config = dict(
    num_hidden_layers=9,
    hidden_size=256,
    num_attention_heads=2,
    num_key_value_heads=2,
    head_dim=128,
    intermediate_size=1024,
    vocab_size=7874,
    hidden_act='geglu',
    norm='layernorm',
    norm_place='pre',
    norm_eps=1e-05,
    positions='learned',
    qk_norm=False,
    attn_scale=0.0884,
    bias='all',
    tie_word_embeddings=True,
    parallel_block=False,
    init='normal',
    init_std_qkv=0.0146,
    init_std_o=0.00345,
    init_std_up=0.0146,
    init_std_down=0.00345,
    optimizer='muon_variant',
    learning_rate=0.0147,
    lr_mult_o=4.0,
    lr_mult_down=2.0,
    beta1=0.9,
    lr_head=0.00915,
    max_grad_norm=0.5,
    warmup_steps=200,
    schedule='wsd',
    decay_fraction=0.631,
    decay_shape='linear',
    final_lr_fraction=0.0,
    batch_tokens=65536,
    max_seq_len=256,
    doc_mask=True,
    train_tokens=220400000,
    max_steps=3364,
    dataset='wikipedia_en',
)
MLP neurons of a small language model. Each row is named by its layer, matrix (gate and up: input weights) and neuron, and shows model dimensions 64-191. Each number is 128 + 32 x the weight over its row's rms, rounded and kept within 0 to 255. Numbers have three digits each. A neuron's up and down rows have the sign that makes its largest values positive.
After each neuron's rows, "fires on" lists the tokens most often at its 100 highest values on Wikipedia text that the model never trained on. A number after a token or word is its count.

L6.gate836:120114108153108080136137093168159174139112100076115101214130172094136066077164165139155101136083113130119102130101162144149116092156125109139162121115106089142153185162175122093097112127098143143093088062132131133148102136165124096100107139132069127078064118141133123036153166186165162075085073088206146147121144111067136188136127103140094082116103156144096140164153179102129182099144
L6.up836:141103151103101037135089135110144133138130192097134105119142129113184105155150177150085161048120105117088111098159099112069158148102170168152107106144157114100069141141086075112121103189083163184168124104158166134110147128161125124091118110113115182112165164069145123131110105166097180133117153078159173159153184133165126142124199100081124128108153116105158126126117158119193132138129
fires on: " |" 25, "\n" 13, "-" 12, " Score" 10, " Peak" 6, "|" 4

L6.gate33:166182098144148082171130109116118128185139156192169147194103169151098089125110123137162164143102097106189037139119120150189090069108124153135162147150162104095146164103116078050186139142086139121122169107089123110100153150119140121104136117127113172151115154137135082123052176126059108110094144128128135103144105128143123091084110144075126135140070145101129116153069138110070144127107
L6.up33:129200159145128096125155067163101111138164176129152129124064195102146091109118110136070084144094120140117103192096166121103132113146137133111169087144133140135128088191107109164123121163158126121128132171093072068136108142188163143148125169126140099166114171117162091114144115169122138109154156094095084108093113058132073105099151172135086059126082154130252149111084180142133113121164
fires on: " that" 18, " This" 16, " It" 12, " following" 9, " has" 5

L4.gate761:159124114112137118099087159146114067118157107139124122156114157075153114086181138097144148161136039171134133162127125152097130131124193128099057114117070082110127102188209086081255125129141116105147099097100147107158152097124169103138150139201178131153133108106117123097141139145142133124159151131166072147166154098143150159144088158101173154158091088125094074129108129062162126130096
L4.up761:109175148148136132092124117103126091134134138185113059109130062130130084084121125172109175121147118134116094099152149174101122080130116151114113173083108148128118148077151122104161138114182105125157095102171148161118125138108147134140162140196131083160118153048086097160115155124101143165212133112139095041169117124169160123123173150115121162101067084116023113186047155093134145094189
fires on: " |" 80

L6.gate304:120136158110135066123151188155135091172110136175131085159128135121180163150098093116120175125089126113142144136120063113147176167058138127121167161184172106144107125154114140132144090114164146129177116143137104133109162096187122058102128151101157113152119148146138106136040093124077115074144095097099185128133136161133121092189137138153058151177146052129113068124070088164135102186176
L6.up304:117106150099152147096115087092134133107122077132130143125104138164118145180104143174082141106114166076131156128062189094120072141156154169060100071072121164184177158147080149134123094144117097100138151172090115123144116097036098120095139158136137060109153140089099115139160146159116117116129071121107159137161075133104159129139100150159091108151097154137118137128147130120105149147155
fires on: "–19" 32, " in" 22, " In" 19, " to" 6, " and" 5, "In" 4

L4.gate41:126115092121143059133160138131092118178085128197084166174133143123104131110082112111206126116169138129149157117101125185123134134089126092086134129133181117089136130099142121138101158190160136120138093102143149196141080186172086143149147146160118153137059094175105108176146078168159164144095161081143137128125134129128077118122127143133131176217126103148097159103128154120180113116147
L4.up41:101138115154138102134106125147099085149091160154118153127138116128058165167119142087182148094182209141162125180102075154148172147156141130186084117113152120119104156178146085134127148109166131146117108061158090125135026208168082156147081122168106171101137115156078129177131098104121147123110125152117110137159173127086094163113067157089117176151175113161164139125091146107140091110174
fires on: "m" 31, "c" 6, "f" 6, "q" 5, "r" 5

L4.gate414:148151078132198136145104184123123155113122175071186066139093128123168150100125080149091112177117105146168155133141170117092112119128142109111069137060151143088156081154159092124142102174135135112112132086177180134177092130116114123102129125132121027166126092090138174168150163113144088121165157186117143142104111112125100147123106174108113135141134122101139119098128152136164141154140
L4.up414:124115114080142117093103085185156106085146129086154137093127117144092088050098139164088161131112122156157114159119094173142129157111159130059156110146122153150154145121149083081130138134071093119117218168099140152187148183105123146109131146153092186126126169086077170156100120144176095106176122140104130105124110124153130136171088136172109225085142117161149109154076173112156173108101
fires on: " |" 77, " 9" 11

L4.gate907:155133123141110102134106092135165184145113140093138112107108092183124090116143125161099138165054212176095043071138114153112103100160154171189143098172087063132175141137171131137101134092084147115124194147175130127158147137175135128155132137157083150106179169108122161121181101106097155131073154096153155147162133128113152175100133134159222107139090164092111087226145160086124131112136
L4.up907:139140096174152101179088155169128132147171073088069081154094114177066122120149143080160134165106130130117085135079071137100098101099091109142103131179114093061145151105081095131160165161106125160139146201081116209101116136112088153128131092110089134131199121130108120166136143126133185095136132048101116185111135117163090104121171160208157144145121146134124143133127134146076174125139
fires on: "uki" 31, "u" 18, "i" 7, "um" 5, "o" 5

L6.gate917:120090119148118159166194116084123079105088110172100182111101195102109103129093141140142151108076119155141083119125094109102147151080084112103128097157108128095078136139131092111198112178137109186150126070115123170137133084119103119180139236087116094130148136178092122095130120112101084138114151184135152138163158169172153141112142153147154117117104183146114127140172168125081173145142
L6.up917:149095166087116167138158160070140144079084123132082148075146111110098115101105123136100074133090145146115135165101100152067078082148141085137146125135107120122152168103150062080248111129126090129149166125128104108098112161158104060180186160131154136135188103160106127110141125133200124044051126146140131081155133102156153113071064157115152195112136154106181124107113155126094143150147
fires on: " to" 46, " there" 12, "ust" 8, "'" 4

L4.gate853:145115132109122177119162146163102136130137091133115115125128151143123190063137072164114194103119115092114145089040180098127114156080182179154123173124173074155095109131115117185136060168108124208165111107108183150181156097147143061148125101153091159158134115137134111116167135230137108117171116166144132155153098108180116188116139148136150121163113113159134066162155091149170104093106
L4.up853:148118092150136147107160095186121135156176118132087174180148111071077162113130197176192156132081178166100172183059130144197140156144152137101165171126109166181141101134085132104106141128152138131173183121115111136129137132123104112097113140145090097129138151080064087126170129125137100108117107153128142127101080114121130095138139062135117149143058168088130132098176096124170148164081
fires on: " to" 78, " by" 12, " in" 9

L4.gate793:100128118127149140168124175129135094174132150143201149146154195131159099116143090120124177101076175102139148128170156102067096083171130145106135106141077144128104139137177152075099169093121074176146163142103178094106090142125125104076085178115115148139097189135118110203164124138023142146108134150115098129128100135121133138053161150065101071094095105123111136125134120172096149143120
L4.up793:119120096130169153160114116092101118200129100178120139205159132126146056148112176106183117174111126178104147107070155125112142151100142119104114079114134102160077143134073183124098193112100126176129183146172144117129127160085116064128134147139111155138136062103137137108146106115097084119132171200157114100093117160139107173103152162170116129132120143157127148089138094121063158167133
fires on: " |" 42, "===" 16, "==" 10, "====" 8, "-" 7

L4.gate285:128151185093135091134109150128151113213110097168162147088120125176122178127141112137168088106080069095108146128097131099124070170094176140121156150075157084098116139187121117093166087125150108127130117124166142129125168171189164147162100097094137196082167126096086136080150112152142150110126106128135165134117101114052216099138161104106133109146118133101163144149079166106117213090105
L4.up285:107134109149060163128159164120118082131159112145146122133099110110101162134149142168105110114177093145125079133086186100103102150097147103085094128077142138129113129127115148166146153083084138096087109155098088098145159141131137144141158169158067116092130114116144145085123126109093121125152167146132070099095107157116163108154134139101140117067176157155083145159090157091079184098171
fires on: " in" 50, " at" 28, " of" 8, " near" 8

L4.gate685:166148113116162205084148123110118119114087106115122107145086141138143131152048122116109219122169164135155136099152087117176192091182087121145102185153117082129137153165140136141194137133162114153086075159125131136142132125165153161110081158162129080118122119103182143111152119151080114138136086113094150119182141109097143150089128086126144082127102147101150107133072134106168153081116
L4.up685:122141127151130148152156138153093106160143077097147163133071186089103122155090136098126176151190154150147091106110109115094156129200093117172100177138117137147162074106126123100133078116161072138140129110119165160104122168143144099205108120139127098167135111090163159100119095155082200109111104132213169084101120138133119117121137153100158062141144054110157105121120197110122123128072
fires on: "k" 49, "c" 6, "sc" 5, "sk" 5, "ask" 4, " Sk" 4

L4.gate673:116181165062102146140105128164066124130130082121157081131149159113096089154101163094157159143196105102143090127144113108129119157047143138121180150141131141127148113089187117129108087163101079103153168073137170180192169170182092048154125074094115129080082144184112123090118154052144173129139143146174105140144129153135102088146117167125153189131161047160084083151068088115109147139154
L4.up673:169178122106101093117076124194111108146136173092170126090109108153133120141144072086125106038077175168161087161100125164136146111128121058122093136158101132103104152120111092138186093142146086117116139117191125126111114147144107118190114163110164141106091179197151156138124123117101131122151164102120142089137117112160129109117110041117140183142070152152119125158107073169119141116141
fires on: " G" 56, " g" 44

L6.gate305:139154090140119084181134142184126099187161061155127171173179075151161114109110112141088140136132169096087085111132164190099121098075142136111117171081091103051196127123096116135109112158145122089131048091100147059116131129141075175075147165162157191141178119145188080079121145174144121134144130121079073152161135082108094122111146113079141125104144138140117150187131126109133144088073
L6.up305:138137136147079149084127159129179096113085106098183108107161077144103161145119161155061142153120160121145094086131101118226159086128086089116111162102132148090147110120109135167130133141092117154119184140143185081102178180092143109119154081102149154182105064094109127093105132133144172144124155099145110164123101112126130100122130139121117176112088061187146154188057108130072118123097
fires on: "es" 29, " |" 24, "is" 7, "-" 5

L4.gate583:160123080124154129143129133118052103132109072120161153076119102127095095125148129158097105106088156119153108095066102119164172123139210135166043098114142134116102134122130110144162083103084158080163143076180148085121136100115086118143155126157181169127154183137166107121122040121062122173140172134134108148125126187121122138186163135118171154128105073093095114104103158108111078092161
L4.up583:077145110109111123079127135173153172115163151174145146108105086101086181238110155125159126086140123066128155171088067160171147082158153168203143135133118093134137086116092118133122166062146133112113144097192114156099124096135110122089169144073150099163173154095081163073139117132126105098068162131139110196040147133151059127119154141093086114162192118124147144097104131104130143204137
fires on: " of" 53, ":" 26, "\n" 5, "s:" 5, " from" 5

L4.gate884:131163171172131101165096143131086127093189146066150182133132136047099114110121114130131097118113148082154161145130098139123112163137079183085121174120130132121091112143132070078129145132090124116077096130123094165116153077146114067169098123146114152141150097144163144212132089144099115122133117168145170115137141169147138120023168054166100134108140127165158145157132154131109126097161
L4.up884:120206112094049193146113127105103118092173152167118140090106150139094106121158105105152090074119167140108076138118150158143107143138089154099162156111114120180094141186129146143110155215147074158147148125133147115172149097133116073121130079082112149130148120087075116197123138131136100122108157181141151095094090162082086128159089110086161122149102129109134145140153190099146140078152
fires on: " en" 16, " reg" 13, " character" 12, " ent" 9, " cl" 9, " is" 8

L4.gate37:167153147137211115090136160100063134150120154169181144100115144107096110110157118101117113169116122163090114115109101125168147092106135131151142168109120102155139167112193152112122088099091147043181118078052118083185114128121101138172124120078133165099098121121168147086108093152086147042169136168190218106184244113137099148160090138130180092104145102092077143142133149127165111092096
L4.up37:119138135100129200149155095091060096115077110110154129105127148086094109107113128117145095189149139141162133078078120099136149176150158131130137167132171122150067109122126186092085121133157175143083109117075128144069131100098147113132088086132134104189173115173148159096140135208111173077121122167155107110123096128087101114099130101078146168060120152197145119202081206148142177109142
fires on: "k" 49, "sk" 19, "z" 18

L6.gate206:207120105128123197105088191171156127147159130142140114106130166154132125143085139144102142166155115091164176196103190132191048147111139098123117132086139076181132099162101174090150109135117056149175153133086128158112134098140109066119106137133075082144201133127115103133166145141106060133083184182111097106150124128106122080107160195116106111098103099205109225111126099099152160160158
L6.up206:139059126083129151087133171145127079145081141113121127111127125130149094061165153190091120122129114109118186135137112068175126100126076118117128105126150078095100051106093086156084149120098134095113173111116153119123159163114134113137130120106116145085060127140063131138145157049106175087095137128164135146070113130068107114155083097122145133076138121155154080150151125172123141102130
fires on: "ri" 13, "ic" 12, "y" 12, "rang" 11, " of" 9, "im" 4

L4.gate357:160101124079116142129122120179063089150132142137097131116190086152117069152133136113185109118098093189126109130129155116108125116080081115156137150180125205122111084068136160095071126163072112146153121107134056161185155125100130101100153131101105155124126139170154065159125117148103159142172171154112114165059199127158115129157132116097146073113145091232125128115119200107081154107175
L4.up357:106136126161084106163140107103145086094167114164085149151080179157113171170124154069113155178143121108154134140151092151108134115120135089160082129104157121074091072060113133142138149129121156128095157076120123113192129146124168118156184120182128169168178152050119108157173091117104155084117135113168152109143104184197139153090071180112156101101167105147106182158120062094141093116141
fires on: "l" 12, " |" 11, "m" 11, "w" 10, "b" 9, "f" 8

L4.gate422:183091101092088141087121089182143128100098138143127084115125120137131138109130171099118049148098135168179149140119131121081077165099100070130120070111094158106120177114133124084169125148110138201124099144137078109095177093178128137130146152169112099100081093134119119152143168151114149163146151130148113146145136154145131141141081141115126183159130083172134138138075175100162101152132
L4.up422:088149140155136116142142115153164115126114120147124102131114164141093104146113138145125113155108093166148145157146070117206149139180150125139083097137151146122102135123104097158123191099164140076134105072174114141143145151095166161174080157150143122099200147117129112135133180147141098135107137111185124151142165076159148115106126116107150106097170074200103149090171147105154169093068
fires on: " |" 96

L6.gate985:144099133139130162097113143147131141140079152192139105126101116062138147125101068132153058135140112154148139102099092131133127121103145133127173091098144117110090146169106172182176118178105137116122120101165122113186136135078203103094121181145091113075133146111167088086170085093166086144137147110125177167102074166114131117135156102100170127088157192147189170141158134128133099130052
L6.up985:107064128131148143119172204124173145126066123162046183137118156075177151118099064072126107083137121115145149193128122118117116161079143184095146136133168152156101135114134107094116114098127123169187172145164158079092162081140129105090169176150156117113120146132156085101121143095114134118138104127134177111099106198093138104151192124153155108172092118141110155115133050135166095168134
fires on: " to" 14, " and" 12, "é" 11, " in" 8, "or" 5, " or" 5

L4.gate866:193116151081102101174129128132110124119138127172074136155153103142122112144197115161094238221184125154071131156175158118145063145133083080160204153100097122140138142119188115127117134150110102109085073063105148152103119145067108182110139091180141115105112159115074088161129139165117148140138135178131106087110120143131110123083093123142169086121165104134079101108114117139126178116144
L4.up866:142143143102159089087104124079108130136124118164195114156081169173097154147191122096108190122140184115163158176123148122135106110114150172161138092127120094147160126180186068135194121146133089101052145108138102133091098184070135109140118132128148082120134126095135052096122131104183106114105099135183120128100093096109101121130135102183132145120161149120080115097089103108114149125105
fires on: " |" 56, " /" 5

L6.gate604:094103107175140120140109124177098115185147166147156143124125095088086157121101138140146111122044174104190115125110141093126092101129137138130122197061133143074163100099153092148202097146105140152111135144146126204108113072121085119066194145191075111127192073131176138137121148111062148101119100145184137127147124117130146156100133156115096107108156153153074142155083160072101128161133
L6.up604:089187143122146168064173094087071145133160100142153077159146163097049149167156153145115140138136158153085094149087113130131184106123092091115144182107124164168118073097158125136149094173158154192085157113171099193150153072091118177165086089110123109110153079088104141128121104091115108118096097156123145151167113105148120125126107131102100168118112072172155149128148095106117094142112
fires on: " |" 58, "\n" 19

L6.gate315:110157132069162103192133152116135135185071125128133141124101146117114157147106140181182132168139155115119098141090137128059128149100126139077130092108152112183167112170130036182045107117087162147136122055163074117119064099155123192107132137154129131109069143124130144101181157161094151123165094134152145215171095107123099097100151178170096091109091110159142138125137154092092099115095
L6.up315:160141181097146063099177129138137163100158087140090124080184155151137113101129117167153128156155170130122099169172133110114138102161168106057087090085058133198116159097152075075144108109107143137103124098124128108127143098090193136136089121120126126000058132188148078123158180127184118130138128100123158099126131165086130156095110146168123107150136125180136142092189134116127141120114
fires on: "g" 29, " Is" 13, "or" 5, "av" 5, "v" 4

L4.gate149:074134161100115076110121127124186097088137069160109154168119160085138124093057140140134215185076128125112105126113185149141104147114148167133127147152075165118127149093100070130149135111106099086215088169117116106105123144117114094157191146125113052132123135139123158133081154127133130077085104133149123120144132114115136132061201104125115104150196100102070069084138165120126130083102
L4.up149:155116151109136102099120114102109153164072204125169132142133129123121082173073159176146155156109102126201138097122121112111100125179100123108134136153124169134122183113069111161152104141179064167088163175162096162130150122113101121123100166176147153168096178134093126172164148102126126122127115119079196118116133143066099124098120146158167150138123076144135070112128127108128132138109
fires on: " The" 39, " the" 19, " |" 17, "qu" 4

L4.gate314:100088168100157142061173196130092095175126108099074113150070101152066119125090103149137156101132155171151117149131140188141071195080149147116150136123107146173173100105112145125130144079185126149155097080100129166171118131130078086102081120089153182111169118175061088144090192150189163129063140121183145136096131137128119117175134098171100133160150162156157160205109177075154112123136
L4.up314:114116166120119176150131108130075137150147085178173134145147133137091067100185114129147112162188124126118106101122180111060102128144096090156171121169136131203068085149113149154151126109172105120093172105134133115133090122172114122093115132105063111113179096037112118113114211098130119128088079095140080200118126149154113145170119091192136168126107135190105125131117141145113093135111
fires on: " re" 63, " re-" 9, " 200" 6

L4.gate683:180140152088074108155144180128077131071189151139138145116123183129108073160112112102135069096114138088110096168100160093180184105123173112129089077126142101166105140101151127119153112110098175155124146095135166114189138099106141172162144146140110099097136122119201167143176147171129167068102095136117103195108102193087180160098106122092165085139090129138142116173157130103131147095120
L4.up683:137103168096141148152098159151097061082122130156150127126081118131126136094158104144074131183130164101148083121112116112141136127149174042113167123169136136144148168131110158099138194151117120158133163145095200138168088137138137146127121161101110125110166168093108162145139080175133135111101245138196192136103080134073129169126166164168124164124117142178100125140102165084128156068127
fires on: " it" 21, "z" 8, "l" 6, " is" 5, " up" 5, "ed" 5

L4.gate93:129114086092125119131170066123146153084152094133045157114153084086067064141115086166185119170135177134118141112113115205128209088130173091149157108129098142149114111074107172154149112118171180148075197088191093109162105059152141109113175136076148113146136131155119130171156109149148088182159161124143146141143139176140126120134088120100112087172050134177115089163138172167115124101161
L4.up93:101108139123093106113117135168133098105079140124102196105177076128124131111097092196168144092142154111091123202086103133127103138160115091171152112118097164159081087153129112147162100130117127155125109095133170125041128086157087136128154083093135151148121170183085141092191131081131097145106102186076148161114166144203155152136117101038128111169108125140123116148107123142129173146131
fires on: " to" 23, " the" 12, " by" 9, " from" 7, ":" 7, " them" 6

L4.gate529:118022142101113140094149149168097136083086153117141101141146124113135113147142126189130101129100127123114138132102103100173118087071104129122091121148083170145122094132148167089181150124108116189078172116066135143096137094139141126106083177173126130147157122173179163118153190129167147126140161167127169138146146147079140129123133162147141224108109038181157176200072101094114103176170
L4.up529:149062102105135099177129110161098110167125154097101163123102128143186133119145094141118165138107151172145155156111094086149084104151174081131133036090038134117107100131092125113096149146130173140188119115108123121142108100145177157174122189131140091117176161078135154141177136135201115200128186127140061136114104161123148097075102110124100111080110162124149123142102107128193080099118
fires on: " |" 81, "|" 7, " p" 7

L6.gate247:171148165124150144186095109169169181084164114127164103149176086201177165148123159144112164163138107085152099103189154161128164172090087118127094134150080107060106060146111081104128068116098113060143175116169125130121125150157094149150078078100148156132133162110142163159102140104131163086169122145123087147080131153170127128142146117120129103153140155200162099132157161176098150139131
L6.up247:135122060104160138128100091113111121116098164146158156135141127159127153162175108093160138154125111135157116119109169064139142113084198106120073112138102112072140112135123131116121120126115153142106102073144077091120132158151123090133120145095109128072127168077112144140147194149155137113143208098114153174176073063140089113111070117086135182115198120107160114137099143142173149128159
fires on: " g" 36, " G" 20, "G" 12, "f" 6, "l" 6

L4.gate804:040131145062139063184124109145100110167131218187132157125127147077138131102145225122136132118068139135135075116116097114119105146079128154138145189143110198153045137101112121095135114130104156155137174136100103156125137135119137189137088172067101190146155190161054136129101085101141128123180170093158133137132145108142120119143128124129146136127074117087077158164084110177151118115044
L4.up804:051141087109123094093154104086120102139089085128197117119147121142153146189149098119072077078122161123067152126124112116086062192054116154201066107146101147152149153166109161141169133123143083221139148148156111138146098140102126136114121138076080135131174178153146145157101189128127149132110123053193161138153112202156179094098121118198119101098135150109133157112103121134119127128123
fires on: "–0" 22, "–200" 10, " Chart" 8, "–9" 6, "ear" 5, "–2" 4

L6.gate911:129201113167147155071090127140101149125147178151086110122122119074102117139129104125193187186178069055114146140117101163143124181137119077147099110159073118122140145163135062141169102134112130106138150144144118141131099175113137092079098076105124189123138118116156176124174124117111115152125127151185143172164083144170120166095093090117121100147184056109152118065147079134119142124141
L6.up911:179151169077144142020112124122153123200101198155134103115189156091072171094142106125180124089132156088074100103093130143113131108099111129155151172115096138122170123082103095127139076160134131140130096095152116150119137167081147141141094093206168089148147110137113144176130135105086134172178139161146118131145099151146149168115110094132153149120102093125088146097090170118128086150122
fires on: " /" 54, " |" 12

L4.gate560:163117117106113123100118128164116104140083122087120115147165167126141135123118130111133132140083096129129135134079108145126159116153116116067108095130091129078112129087123167137145130124145110129191119096131135074101122119162158086179104152100110147113106091144153147103209103165113158155138092184149089093183130085199113107129133106058078186169140120158133150099126170125132101121172
L4.up560:097091071142153112111128075073186107106097107143151137065085121132156126027138134142128118144136066085138156145133082107241110098149148163131088148125148115187046135079072155105135151074145183065125162118161103097131182114146154151127136130157127081109144164156169137082088106084189129121116126136164106139165128144103113136108136064143158109159117123152132113164134049104153157134125
fires on: " d" 37, " |" 12, " " 6, "i" 5, " A" 4, "|" 4

L4.gate984:132092175110147144142043110181136124133174107097178137138175068086130139120132129106156098141148174155179099122147117133198104172158109042105160150118171083101154130125090075127110126156127105153221143120166130132093130136094124158192091139099106129169072113099109105135173134101117103122073110124189124120140161171139158126125162143166111109174094062093142113120155140147160185123115
L4.up984:087142183085141130132044085177124117107078127063142127166153114076161129132126157170108105120097190193160156170127116143186122122104189113072166171066142145087120082170145104133120152114074166113155116128120105090106123102127123111150099139090169119160112143167140143161146132146147165134136150138115175105141124174145117100117154144148079147133121096104114133102099078160129202122111
fires on: " U" 34, " sk" 10, "ount" 6, "t" 4, " psych" 4

L4.gate445:163121169098087104163158142121093111133171140102114112149138079144096178113161095096157212156180144147141054148095154099167171131166136105123143142118127145139166123106168108109159118183119058142107045129097164101144123218078101102071166124125092044113126137121154072134101096084121146131137160158172136134149073131141086178165113147150115172134129109143129086111128095146174117159170
L4.up445:162167101134136143139135122168189130127110142121132074112076180153134101076112156171074062103065163136136129098173109118081087125102068123130187124082113138135104149168118147095111121142130125145079171073181138182146126117117114182112130138147144206141150196108112148140117140166209134123123170137125129100099130159202157104091120110100193091096194106119096123113096129177126141101088
fires on: " |" 92

L4.gate704:112132151125102115052110153073102153105097122142092165248169158143120088088136157090162153140137116093134108125160138124125144113086112120148124155137154120134173132179153164137071135171148147111144119165120123137091126148125116087103123126161089176104115124176152122102198090108168156127153093126153113132139118064117104099097202087116133112075170068121086094126160166124156093123154
L4.up704:166124152120082138099205125134107141145087081070118144143139147124121108118133124144132093168163110113142196111131188143127146060081121150121144134175151144127132112131087180091109126083098097125139099165095142175158165072194180106144154189134141151112105126109120138122168098084172138097079169137112088089113077140120143122132170131064087100078115113143132130117064145160101162151136
fires on: "ic" 84, "ric" 7, " of" 5

L6.gate296:149149161105158132123158138166107087132138086177148090152140119160155146124103080148096087132168149106197044167108138096159117119175077172209125107104134152105049127082152113075108098164139169136074111132089095123142084105168115135062130122170119170101142139181209093115113164118098118111134104112163139132171154084164139119102119092131081082097075135128140122138145126133169121092113
L6.up296:149170153122107166078151093168166187114155223128088120161131091105129124086201148121089189109123161105136159162147134096121120096112159081128130102145151128075132080109139086153115112109133165115213147099086089087112145145151094164080134127121128142180158157111090130146098105175145138191158071045162121147150061110125127129108166138120118081091182055165089127054150108084098113168125
fires on: " |" 50, ";" 8, "\n" 7, " Score" 6, " average" 4

L6.gate865:166092188174149095131127117170123124146143090165141139092094091106126145153115122137159146124167111131071108139137131125131124135137157169108102170108172120085165123109137114115209160186124135159079140142129040176138151150093128060131159134096124171078118104164171137123118096101111137156110124103193166129122116091174135148127148143068185160054165123160140164114113132131140103100128
L6.up865:090121137123096147150121127065127105168119128171147170157159182137184117111121036091163170137146141108164169127159113133124154150133146176117135143121111214126126115153132072117125142177113182138153147134043148084140108115141085083184162120151126101111113113201125147135141081180123138134157143102171154141079125100075126119172060060151177134112103119131105100139141151071099129095114
fires on: " |" 35, ";" 8, " and" 8, " the" 6, " in" 5

L4.gate795:188108130092103102113140049167123142105064181067151136127109078154178115128116134136133111179104131150155086190061167143126157085124104100149081144148183112113130120085064126115197163094181134116147174161134117153163131127152118144141130102127112109171152110127112103145126115175111108070203118130130146178083149149159139134068118171176108098153089149161112100111048127158140177076080
L4.up795:168101109125124122130125145095125149126101119072126105153096134109178118104128134130052137113118105094118093134128095120112112122097078136140079139150134107121186177132146120174195148103118138111111113124113152192067106152137123150062090145115092102126166099157087089143131122089105127069158082124142113191128132160229123164146159181145079140164042107138129121106071107124174147083119
fires on: "um" 16, "ens" 11, "i" 10, "ii" 9, "a" 8, "ies" 6

L4.gate545:133156143081140149059182124163073149151127223095163149158163121125181130125126154119138164098184067140172146153115086149092135204148119142073157079138122132121150102138116086121133118105121118098152158152103108076124137099150148069073161130160115169159097137124141119173192136086161115135147113141084101145123138061164117115066144073164117059138124073147152115154153126112135112145140
L4.up545:170139129088120112131123113116133146092190088094106174196120158161121149142146128102164108145107129130155102134101190110137129098103122127152094110102134104111125092109218159157129189148109128125132160143159134091132089093124149191106166042131123137104149138130119070133159088111119107144138177138108076122058097157123123163137092192145163096110116154142114152091103149112103146034119
fires on: "-" 40, " expl" 10, "9" 7, "r" 6, "im" 6, " |" 5

L4.gate916:159124191154111190122097163171080111149131106160147075100119145152088160102177159153097106135159103121115114055070108137128101156110124146141152143103106070068131067134139146083197057158096141098128097112143161145113155144150110068153075066103075143129103088129082131059132134092140118126131160105183125189138154132100141143118164153129108101114126136096120151204124166127162158093211
L4.up916:134160158149088120107127147123088103117137100174139166104112120157112165117155094154180112150176091124133129156067163111152119145140135132138181122140109097108143105122119170123128138145096155096063035115174138101090144138168096093114131154065129102124141079104125161104128145121150110120108155098103129085086125162096126075144099144160102142046118200150177178105101148106112120069101
fires on: " in" 59, " •" 8, " of" 7, ";" 4

L4.gate818:189166064095148116079162163154168136151135077118088098174176163168098143129123080114140127096214122094154099113108113120145122113209179102097151087131098089099158098158166194151115172143094118124156091096142148103168071119115134132164080127105114160147126154150147091097133103118131126169139170126115114115114145092149152144109011149133117081147105165154043161181155130129145183079106
L4.up818:121160101144142131092174154068143124138138116071092173169162053063177145096105089118168199123153118065156090112159158123177141125109182111123116061081114125108135068091195120130120153136078150114188162131145144052141071144109165095112087151129093128102124135162151170127134108094091163136136109139088100136120123066069143134129136149190079089142126120163111131117138164086128149172120
fires on: " |" 83, ";" 11

L4.gate600:107117200171093131082124025131089122157117079087084102118126077164080122102129133218112124155091135144140100109084122099171131093134092117126108121119169088176133120044125142160174177175129113125163142142181102105129170171177104084089117152088130153110174100100137091178129162057134125120060132146157084089089102090152142091118173162088152137102154090096191183106109167174102195146148
L4.up600:131137131151084131138112132070122161119131078075095106112080103159070122085090064123161120130114136100129084122163180181148110185128118136079129157186162169155146041121071144151181157158142150101165182146118080070153106161164144080105164107138103135115182128094143102096123141104099121147065200075149054105111092110168093149141171115081188115105113180159137150178118130128112161136129
fires on: " re" 25, " cl" 18, " en" 6, " del" 5, " re-" 5

L4.gate681:141126161142069129105105132172181148100114069133125087162139112133051128127115149145146116129135142135155163133124151105098117145125131124069110121183084207114151115106136171119165119138115149130076189114133117180168154121139186113155105166115161089164110180121097106076136125155090120178151112106130147084128110115134068194111114152093139156093135136163059148126067140078118157129111
L4.up681:130125115134126125105136103121126134126124152119097084144167160086139128074136128166158089148088135179127105085104135148143081099044114138118122124165155128153095149124151122133168148136166092142081157144135178148135142180165135194114140153133152119139151131107111170155137112148120177142153151110152097079162120175167102154096201121130148194164151124064078105150108122131089151139081
fires on: " |" 85, ";" 15

L6.gate471:148106161116095042111115093181169122116136144133137130129172162120131165084119113174129121194155172142113136136118140046168102156133122144077129145095143108107121141137098119138154124103112088079115184119151168182138106133086102117098133098105179144198084165074163113119128113147089146068162105160099101205103133117134138109123128159145139142117146102163085168124147085152149104125158
L6.up471:114141178139138180123122087132129120158128107103051115132176104149115050154193116116097193103139103134183134145068077131160186108123116077115163084104153099108101134082131093094098162105067131095137102068103222150126115163172139178123154094119071115182138145167167102157146073165086129103099146130139173165061128081112095135173127182087172112106155122181149133126142161146079112126163
fires on: "im" 16, "ic" 10, "ur" 9, "iv" 9, "\n" 9, "is" 8